Weights of a small transformer language model: MLP 704 SwiGLU, RMSNorm before each block.
MLP neurons of a small language model. Each row is named by its layer, matrix (gate and up: input weights; down: output weights) and neuron, and shows model dimensions 0-191. Each number is 500 + 40 x the weight over its row's rms, rounded and kept within 0 to 999. Numbers have three digits each. A neuron's up and down rows have the sign that makes its largest values positive.
After each neuron's rows, "fires in" lists the words (lower case) most often at its 100 highest values on Wikipedia text that the model never trained on.

L3.gate37:511517488509508519519511497463561533572494497496532536477480467478498526445510474515489512446448470435498460467523515475500426458514546466504502521471436428538505522539450569454503548508576555523501520494554387476468470530578443504482562482478499508475594486521507468590547489500516490492492453506541563515463503537452511542549517472447465498518551519447489546547508490423647423488476540494518475547555475532440526564510536459494609529534501491510490531510539499509508561465527463535482497435585559507524521443531501552471435440551600451494541522517429462519540538490487472441
L3.up37:452515523512399538532481494537526593583521449536510467588548521486491455458524573451487513504496485517564428484483494501515430513511515429536497522441494477507551479531512468396548458567487583553551516586441476519426484501509513471404505504441475554469444533527414493558508488481535487438528436497507503520554467496447476406447513556501537500481522614455560553581531515540494429410462466503512450468451503448491470477545470515511447453506541479482554477490526491487542440496529498512539546505584565522504509453521529523536467482470506507476483454453473507501537548548515514503
L3.down37:469438464527449532471472451474470483514545495467536475514501507441554552516518458568474461600503449554543525460446523502496464528486502497547496466527530532471470487470518494487510442562528517418473540500466512535483478468558537521492525580462496487470457544555484450422390420514470462491577504541428523546526541511506509490520543534493506490509536460464452583508511489489458514505463582463528459536499498477460528457461492526587532561543543497607513529549524435530524457558480517500508470495547520512428513509501547459549566427528516551491471516484508512598543433546471475579
fires in: "there", "de", "rzav"

L3.gate677:485433470486558488531511544473568410464580518490495510548512486501542492504508501485510503512533513503444497550583494457498533494480501530540543528395512505490536473525530461549504549584500507463563564463517543444546558462484510565489543518479497478505513535507483549526539493470448516599536439484480439492508468498414573523556513472528473484531528454544426514522463506487483516517495523502480495514537562468568497467517546483511514472478470511480564407509429490443482444401480496483496440446511484511483500445532521520530430508616514501501495489524498584512509499448594437548
L3.up677:529480463495487462446434507507570486477516505561472495569502500535568498489478539513557455480522497515450545536510467439513481499549377555528545516484472570481544476493496459563517553508579471502538494553469572508522520510510505505417520485510495459503507542451518484560466480513511562557583401483465410510519511497513528482484515512543485441464528488587473509511463518483443504522485408495491516518473493478516538478488499442552586517562453518502473438477498471435520506491512456554554467472510522521470527457512545501593486508561554488441473530523554541524510495442571416544
L3.down677:563495550508581461542461508448514490490465532523492442484519486519500504486471515463534478497488537489533490490577507490480471417552432517509500496493488511471466498515516559598512600547530518538565490472498576513522398556509523502534529467454462526543481491481477539521529513480498580531528452525397493450550506453572525508427481476566481455487506469509510502458539557541567478526466531435564494494485527484481503481527497386543624481444506552486509464486555441464485506522521503475503488484465483491482535431471519505595436502520502567465471503532536521434508478499555413492
fires in: "january", "august", "october", "september", "july", "april"

L3.gate571:512490460444508486536499454506523515446478474458448535491507565534480483492494504444457518477509567465527439506587542482432545524504526555442455524522539571515479429497512482461487500493537521473522500493419534434444533470498527473552583404421553517530498506502474478467467516516474497557465485558426602479447497549521528423520546492507470533498539496478505474458482540476502517466498487513504551552582525514492538492513508501517535466458467545530514506502494509484445557468442438528489511465443508519496554419521551479509481569483486472430426510510479540507492493466527540439
L3.up571:533506542521516524505509454512538462619493509485508483402508468506510480532441396480441488514541522408460404500451517511488496507523535502496446494523501554526517518459503515468471418510493438521516506554510514444449523523465465529406544465462545507550486452470489526482440449453434486493488586526466488452494637534548523497548498463509509462446467489506484451486498506436404520429482466508419506541506515494464449488511557476437464398426531553562514543452516525556486485509481433475483533479465484539488478500462558487537564558492497563531518523435504470502546478499556486486
L3.down571:526550541528461545477510421476449448491504514468511463484490514475516518524492457488520585577532511438454507450456416474579545539479488481498495511499452548435532564606528449470499548488502568478452381484455505533464491545442523514437525539511456548597552470482432500458444491474532513472553557433474521492531549553462434465497449473438544492514512478503467518520459467516492483468415548508447446495478550484529470507550456524468518507524518515540577557470459522577499534485449549461521488480472469562477482528505514527482478485502524481540501471469482528473564524502523461436
fires in: "states", "us", "world", "european", "worldwide", "international"

L7.gate267:580488474465474506467534497461602496568501542534519543570494446533516440474497565517549552501447535543437520476401515506564495477536469496433488475511526524522552490543540552542540482475572451513457445474401466497516551516545484513488530437511526495483449453511535477511497532455475520482510478543507504518508531482454537436493443564469502471449478516504492567471478610528485528502498509454640528457512506529459526528449484485544501439515435507542448544515510495491473542512540513493500546560551510540455433545503465534545443460509473460435566422458503464459470530455495551500
L7.up267:499500477467569479480378514470492557475527504487535545467431481468544513464453508575503503505497452378478525579517513499467483507448475481477566529478471512462519500587502514468593536476504484512554568569559513444458470552500486491595532477514553412546511458486508520498520517526468516468524464537500511456523503471553544566565531438534482482532455519446513487534431472459469484474456487504493488435484437449575461500501551528498496495574525505476539465417512483518502480566525540500438455452506512437441516511532528558468524530486540483511532502495486492518469504543508538457
L7.down267:515548527535540455419435470519476502514509512486493528458504554524453509515515482514465528414481513456559469483544456526455487478498500432562546493533449359477514433503479457513515580551499536510571590496448533504499407440425501513515556540485500503535477505501502458510567414451569510537443515449437514470460519522527492562516511409591431563506576481504478464550469568503523495506465484471435539526507478508484483518488525503471499492505461522530504489440454539506552480475537486447471527517557422523421508543521613509525608479482508513548435448487487444486467527508519454504
fires in: "it", "they", "he"

L5.gate432:491477487525487499542599549490560525529538517566511466460477491442518439511463523452535475535485459499513588540504470536448479490421565537465561432482548444440454407497465515519456474427527453509442517514481554500405456475499481490461499580471453422496420574469458518528531518545537495551511489590545568441516473531450556452534481480488476389472486476457449500462448440499484560543456441525495490479453450525505480519490488526415481481493503466424485484494494467529485459510455544465476491503461509461465442474556485525492439547480453507523501501468520542471458478518477558526
L5.up432:533518499472495468546498486502448466489509462547486433466534442535457578515475571550474564528566507460563509487490419567516538544493480462457507595580415513492489499506519588512543547531468489462527504520476498439468520446495434520497519518507459461493510456452548475561504527451518603453478483474388572489518454463504538524471539477533501543471490580510555527524499447480495486516515516548431460534485489444490563522533448506450467519494456455489516485520556497494553495545495566472513477550594542523500550569552548456477506529511525528478455527503495505590519541554529510562
L5.down432:482525454508589523581444467497533505495521561474549484419497518587534490447559522514520497512472498548525550527487580512569465474484563470460497506549395533477507523535471502462476486466515546468594497527541505535473545545579496519546509518460522555554503520516490495457534492479472515561453553504574446539431528444493478506490544496497499459450560513497533524506516464500543586429493439498604426543507573523483513495501542443556496517528502547535494534503491505618544484445524486421483500495522489482473482479487511453553513484471553451448535518496516554534507489463446486574
fires in: "before", "that", "they", "ganassi"

L7.gate249:520526518483491469531508584532448495472538551492558534501498507505548554453616504500533485533511507514491514497490459580530540504480520512510525496464511460498504485618528526472481450519525491484565450532492468497403463473483482555487484473546478532560507424448551458497584531476506469537504455535585577560540548492486483577525492548553525534433496466461432515533511557409414557421488486477492552479538532508531557517491478568532505562504475494533446514517565485479561476553547519509495477542532509564502486500449484427445547561460553495464501472466441522506506487445497506502
L7.up249:526495467494512493510457468522487507489469557523516528569470459523498526479505572507589521469434489464512485485585496523529464477481462497472556561497540558461441510497456477532570479480471515468510456517460503470484540484477534424534503444550522461498523468460404467559408544532550514489498525495519496560492453510516518515540476499474531466455465546533513495448623409544458525509507533503512547515494553532526507463603470516558466538488502496423571560455474520501538504568508509511531444556493547470469497484486589448564513533483405534513515518454536458534467552524451452471
L7.down249:527564488488501532491507533483550569537486456517473468484503487570393480536494434526467533506523465444521510493474465451477511529540474485491432479521462519469551538466552435494470533468547494476470493501529465535480517474472426515452477572459581536529479578537538507526482431521518529527533439456449381519562478444503540530457498471548456521594531505484577470453493487557541525488484492514512425458460493543412460558496492433472556467463539589490506486421466520497506502467474487467491524505501519456497532534545482594523499461523513553544467545491543527571477492445509556513
fires in: "he", "when", "of", "this"

L4.gate189:489458436533530573479490502544482485441428460504462490484489485558494519516427510499517479449494630443553479547510507568507438498517454490501540508463504514542466479473473505452535488471504384461514468341508504517571522538495488543333529476478542466501419485476509528470488553454454475490446454463486466498469573521509452542443506435477402546433565509540482481519478539553511494543504505519450504486498485503465519438545535487488548497472480522482484480482514545482512480388472493507504495484502531510511497506536546532500454546573487542485547496515546486500520506498496471398
L4.up189:462453510529470567488570525497445494466470544532480502487516526491497498444433470480548479518460486543479512468460479449529473537434559450522449492570474557418460461529437452509495492449468441473468499498512486574556481509487518475434425467452556491531527477490511569465454507454512484519485482532480510507448470446486493531504466525491543497464500516592479539492504490502361505511566477496449523500566481509476530492526560457506495499568481490517505501492578521464547492497465544461429517477447486503520381527459554510465552542555548506517566483545566550523436471438502528510
L4.down189:450517484547453531450472520468504498414474517440564480483408493477531536540480513528538459536511584517527464548501509451487451499480495530527553432475558555503491474506494480410500535468493460504462453446474403538508511493512513501412484499495556429514545530487500489538503557509487495460473536454524514576497473440547472520460519542489427510458499499473561477574531520500487572432423508508426466548532482530459529466511489493542496519550469507520469567568544581517537437471506470476491463481534560450524458497504535527471460545503577504475505555499442540534524538485445521422
fires in: "more", "known", "to", "remainder", "remain"

L7.gate643:521442458539485435496447530559533467527476506485503530463515500504495529544505526516498523482455468520514469518500482571570535551559610430414502433609515482569524494459526541448520538474562511507480483521455516453566498448471441528460524455549489535425479499524537451547510470550526520517500495453532539483574508546530491521441451507398427493449519537452550563524495539516569513515480488486484513532458512478524540479553480497459557503454531509506522493533413572506604469483454564522440524580485477482534465467505425495480513482501552497493508514488467502440554407565475537557
L7.up643:472473556579511440461470451488476481449487536439514505511504507501548534504534489456513581448507452513531475480477501471492446432563470528577478499486543507502476502551538499487486488484544480440475492470428463484516521413485476483516476449421425526535469490500556557506479509489460479456477500457506524536520499509551462448486486533475505524483443537490512446546436445482520509484512499473504434491590616543539465467461466519500546549479440541488452559478416482504487467467414411504374453554536499464550415545476465463447482471517541465529541530512478574478515447474504443446
L7.down643:517515500534497518523519407512471584427580386530570471463468516503556457489526485511549538576531426479514530520491441543538466486464456512473471464537525483464465585506506436527517490477524541457559477525523490513522460450521529436571476554473483527456517545508546582514556518509560458466533475518535446420508442431550492579458479444512489485503519511525494551464470611541500523557507529467535540471530532515488484422486498460534478523511443534497492516477551576513489472479456473483592509519547532474421493481495479483504470518477484517549525504558490391527517512484563525538
fires in: "of", "year", "reus", "de", "years"

L7.gate334:461438495474518468460522525434569525502507427410517561508500614489504480493469471514477458538503530418521499520478492531577544502424582504502514568537511482529469507560574473468555452505468551545579463469545547524519400520412524515477472482517541535531514430495452406512448483520420504503429534515512515483476514425475511385445445552489519508494478461439429498452456492502440539490551452500462467484551556480464535464444442471490549484487527493532467548525551477478557466472494557497500475447550499579511529475505438409496531459455498517449446483525485493516448514460438495469
L7.up334:545500503495541466464499500513529500524436461416531493525488556530530485521501425570509489530527475520442489466509543532468532457465518482572506497487579481588485462490457501482517453489496450442598568505425503457464454519501505509518436450499494409403483434510481473446511513441589426527505447583471495466401511480600471507473426500479509521514500512462401516478517575536609452526488537513542455500506478507484576567478526544468507476500544506508528528463602434545508434441502456533505485460524498431544463494443541515473506508498503480489542460522432518512445492511547439464
L7.down334:479468463483423564458545537426507526506572508457601468462494508499532502510506455523475538488496552498469485495392452495458548580468509464530594491535435506488545482478511513474606477550476529495457483428559555468450483472493448435514521437465521477473534548502529503481458447486480468521528444433521462518457502438516494504536512518538552565569523478602554456521538496466522481486534513487423559552476470524503513540540437477537496519514541551476498484514486523522512532509470507483460514439543513571494444470505482459497500463558426515474414485571539479551531452580490464517
fires in: "known", "such", "both", "and", "more", "own"

L9.gate383:586489498458571428504536571600490488503576532551472427466499538537518501504503549471503457465521527592528406509461477442494426548496456491516523514540466564438480482477533542470539542506518526443434462499608464511539565473449435430476496455468500428553478449524502502490546501464429524459507528489539507529506480464465472402503518540472519500481450519518504571488480465508527442524540501479453541516526504533462567476592542504480538497514515531543511483478544493455516460504459447561520512508519518482452476485511490458542496500545497516501428377504491484476509451509494473508
L9.up383:505490463480527471492473512516493525499477538536532470502498464559563544528538450526436485417451565500620468469479542493563432532483537431507495537485472440455489497473379501491509451482468488502490504524536554499534528445493505475556538490513470476543512551505513525529511449481540387463497454448438479485518459509514502541488512490501472548553531438526546461513469533573509451488432468522532511587517546435491515443459540527466460489557437566427583461509503523396433524537500494519498519444544500505527559420472478507517516519473504433429444508480539457585481538476524519496
L9.down383:505482439542464467489560528566525454498536522533531503522455493495498531469524476544579507541456469427508558477563468500509558555505433533467417487474433440507535510542531538585560494517559524496484421492492510530487441537527511461572512502447512480446405508533506459530516502499491454469462442489471537557505561561532428537524480592512522507440491512558450514436434539456536482478466518507506515415532478596504524442445498529453438534547428507469536509511499445422534504505494386469483509484490489530444572516480498536429450564494549442472488477514535467489469441467494491468
fires in: "would", "i", "he", "not", "had"

L3.gate500:547483486535521543495533409505514452499468504485531541506561515540485510491561468503574487534483460470498548493471457504558534531557530482506502507470471478476510444417563523503549545568560518475487518488493481474501460494557456522488537511522483499524483459482512512511498547534430544487463575511444464512469441520588536566508475507491477499422496470513496548517554429482521440462473487556621473567514580500495509439559476482418556555490478468436486513472576572469501492551482520496551495601548425537512512497497487466516481592545470577524504377475559455486572471485588498540
L3.up500:462490500478530511522499500471458510546530482552551439525506496441490519532465514476502444545477443497569456484523469525532509520550505526523524490532487478452504443520533470487492456424470543500506472545468537530499508473482444484531561492437472553491461486454513470451536586539517526534506520523556517536481582530529527497491476473508566511467519495505496559419553545557502579542468489508476514495502519479492531569461490541456464477479488492525547525493439374561463460617603548482500500580484552465426459471545443500431524478481492463541514506552528483494570454530509484551
L3.down500:503551479561493496521474557477468498537537444451535569483546489565544462517451470494488458489532467559561495486515560538566475436519495509498443538538565511520526518481489420492527520441434503461531429517522508509512469434554540525571506522534542557475538498519559511500445526533468585493521551540487527514480455532599442510471468527520544442473496491524442557515545474517516503478531463480535496496511452503471422499425474562508521432529531459579545529558485505536471379515475547503528477504486507475450633522489535536504478469455532526446492508524465485551451507530462538585
fires in: "games", "league", "diving", "game", "which", "named"

L3.gate438:463478513554533491538477585521496487528597440480516577499497493478459466435504551471559485454492512539495502531503505510537508517504489546521512521509540542493584534454432488571464475502514544481512436481524475496547456473448549552459509506532523443420478474469503420419560505466514484495465473534487556533509571453615499544453542522533527399442540439520441537498444451531525509484461469474565514514546501438547537488464460524538447439486454468480475393453525541468488514491423483456420552558470530477436508530471421491446488536511482498530539548502487500537517430503470457463
L3.up438:569524459475501488522540506508530487421443478501454489459509510480456528581536481525549546480474480466577462578494500420555518471503470576589555455444537604454573516469434421463506499539528506504441503474575487475481461495476594444400561580502517452513470500500566496447484506459501507472482446501473451487563532524545470505570503544537486478474530496483506535481521515514503480532503407531525524469496509463493457530551515513476495530525529511461533553548590535472482507606467453447414475534512572529497492467472519541515547495484527520502467484577524499495512555569466559419
L3.down438:571516486538476494492553528562599483487520539535450504453466544443519506509500493487543499438467451530578481529521477467537492420540522543547514506576510523456521483424491483507540515463518399548433475483570533528459488505443488510439522560509455442534486466526577489441431522381500551436455478471478527453556474585442522507505501521481451470476524529540463493557535539415496494597449475488541510455565554504495493547587537505486485441533493503450504513557562445480516531487487466494484505520497515547481485461434544536521524487452527534533489440602486574518559467513491502419
fires in: "not", "none", "never", "almost", "far", "quickly"

L3.gate33:529514478560476504494535535440563421504482536558545506481514461475494508484493513489504463459513521450486500526478432468459501462492444496520457529494476504530481530477513493469477447435531559510362542572505482523517479496458570520581542510506486442486577548491451447538495374579559488520420466450604495598517476503491501511476567512513487471468423574510446533439468507519577469488520506546500520572504533495546561502512504487495537542500454513514539517582587512534524511466479441501381529450472535534486555471451463467526513525465497533501515448509427531449520535427486515483
L3.up33:542476478584503566484547536398426467487447489499447529551456504508535505490527544445584478510530506414601518522479440533473536505546487513452533517449482552545450514538485458498492529478515425527453504465567528490504479513463550569527538509515491504486509484489405491461581467482442497560437500483488480471522558496532526518501556533558507515538476549476473486471446478579539554560518477418514456448505483482557560450495488479469465475525560528530537486500519537428522433529478441483482503485499456559539542498613491489513510492504459459450492495550441470486415481465588499526
L3.down33:505489475542504552465467522500519474539468514538486470468524466463521467499483507485486494480458507452532449526534468509553458532524513589555491502537483550494408487468541521558514515472499491510398426463496440452547426543470554530525490548531490463486515545488431445430609476404527533463407469503490507539528550556521394513470594549531450467526463524476503533459484531508581477500525487511505529488511515527553518544512378497443500523571462499523561442441483512488495482416495519451474554416546440475489522451464536454483458496513514514474443413474436512519447522552497588517
fires in: "not", "can", "does", "may", "could", "almost"

L4.gate349:555503471491534472486502500485481550485547451522475541539441519483463500476480540499477477513527499477493461458390543467410506550510492485535573464533586460574503490485525476463482421527426493526476448442434489481484461506495461441411572453547535468480506515524566465547526533555546513446465478485499576478511467564489540507473499475413550511495535475471490530513448516444588482433473478495491497553532513575499487484506498521478487493434399459540450423411477557491500492569421434461477462514524513540474495519503475542504525538509493493549483456556523474546463505502547512397
L4.up349:472501501467526571489438524424472494409595481519556525501473558502493467541527485497545466465548490520544459460504535552526476496447507526503560510506507458506407478537490507501484530473509478457479466503494502540471502432492460530492506500527468568482463495495568506471498511441463477483477572572566553466467456531471504447445509426619475508538464591421508531533537486490484482469548522464485546513551554432380445494471506572443435535498430515540452532458485515532552461499571449419527547485515490459501536551478458466453529498473495477515501581440520493596404519556444480469
L4.down349:565518537499504479464531453468477468480400459529449471497540494481564488472509447451439554504508438475542510512550464486387453499493537534563511480504532532491502521480563548504568500520472549492476540515475585475552532481502514453528449525491482510456477477477456551459545481482498465459494514535452513472488517439540527516505465474518531502513547562500538479519555486476508507532422488442550469502438429449534578497504508501554546420473542525517517523545518485439485497440556577544486482500470554439529545461490457420507484445500457581493470524416482471528509499504559499595
fires in: "he", "with", "position", "role", "roles", "production"

L3.gate638:488419520529520512460536530461530428524594476538426523513455513524489481518519463490504517562469513550458408485522496563500455479468521485532523489495479467504528491575472478536473552421554457513584496444522482486535497503482455522469449505482470448455524509492432536522481488518524587443520492503538549441494447489483509528504498534407495490479639459544460528455491551464497474559476450443460522572487539532553498479475536502496513522597530502476487429488391485509566416450502482436467473451541462514495512492492456465551443547514515498498559573486574571555517491451538472478
L3.up638:520409453529480554489472486477550475476531438552406485533514470463526445556425482495450508577468515492574455474453491466480471500556435506522548513482555524507527460507493503457540519496428409525483444416457497511540510498484482427481594557549530521525522471473465489552420441461546462494541490482504471495555518515531449492492478509534461460483541535422494580572541496421468463467531554413563541497463527549537509535483490454514403584539540501521501458499553539404495523484468506468489487509559509509514482459452530484472504511454499500512584520556495484478497545452426542456
L3.down638:476507458537491519487526486489497502481489495467466517483462494424551547507459517503499515465460628564393484444533547521536452513478496515555525524509524567440466476406552514468593500518565505517467498521467476554504478524507468531483506505482518503475481503575500450534502508492461480482488537558485505494571540515506422520537432633545476444539489541538478512504597436472439497540476545529554486499433515526455483528511485567444491552546507551512519512553502527523465481443516537538463483451470550484544470563450516429453463553522522470537545504493470521531512512471533436466
fires in: "not", "met", "point"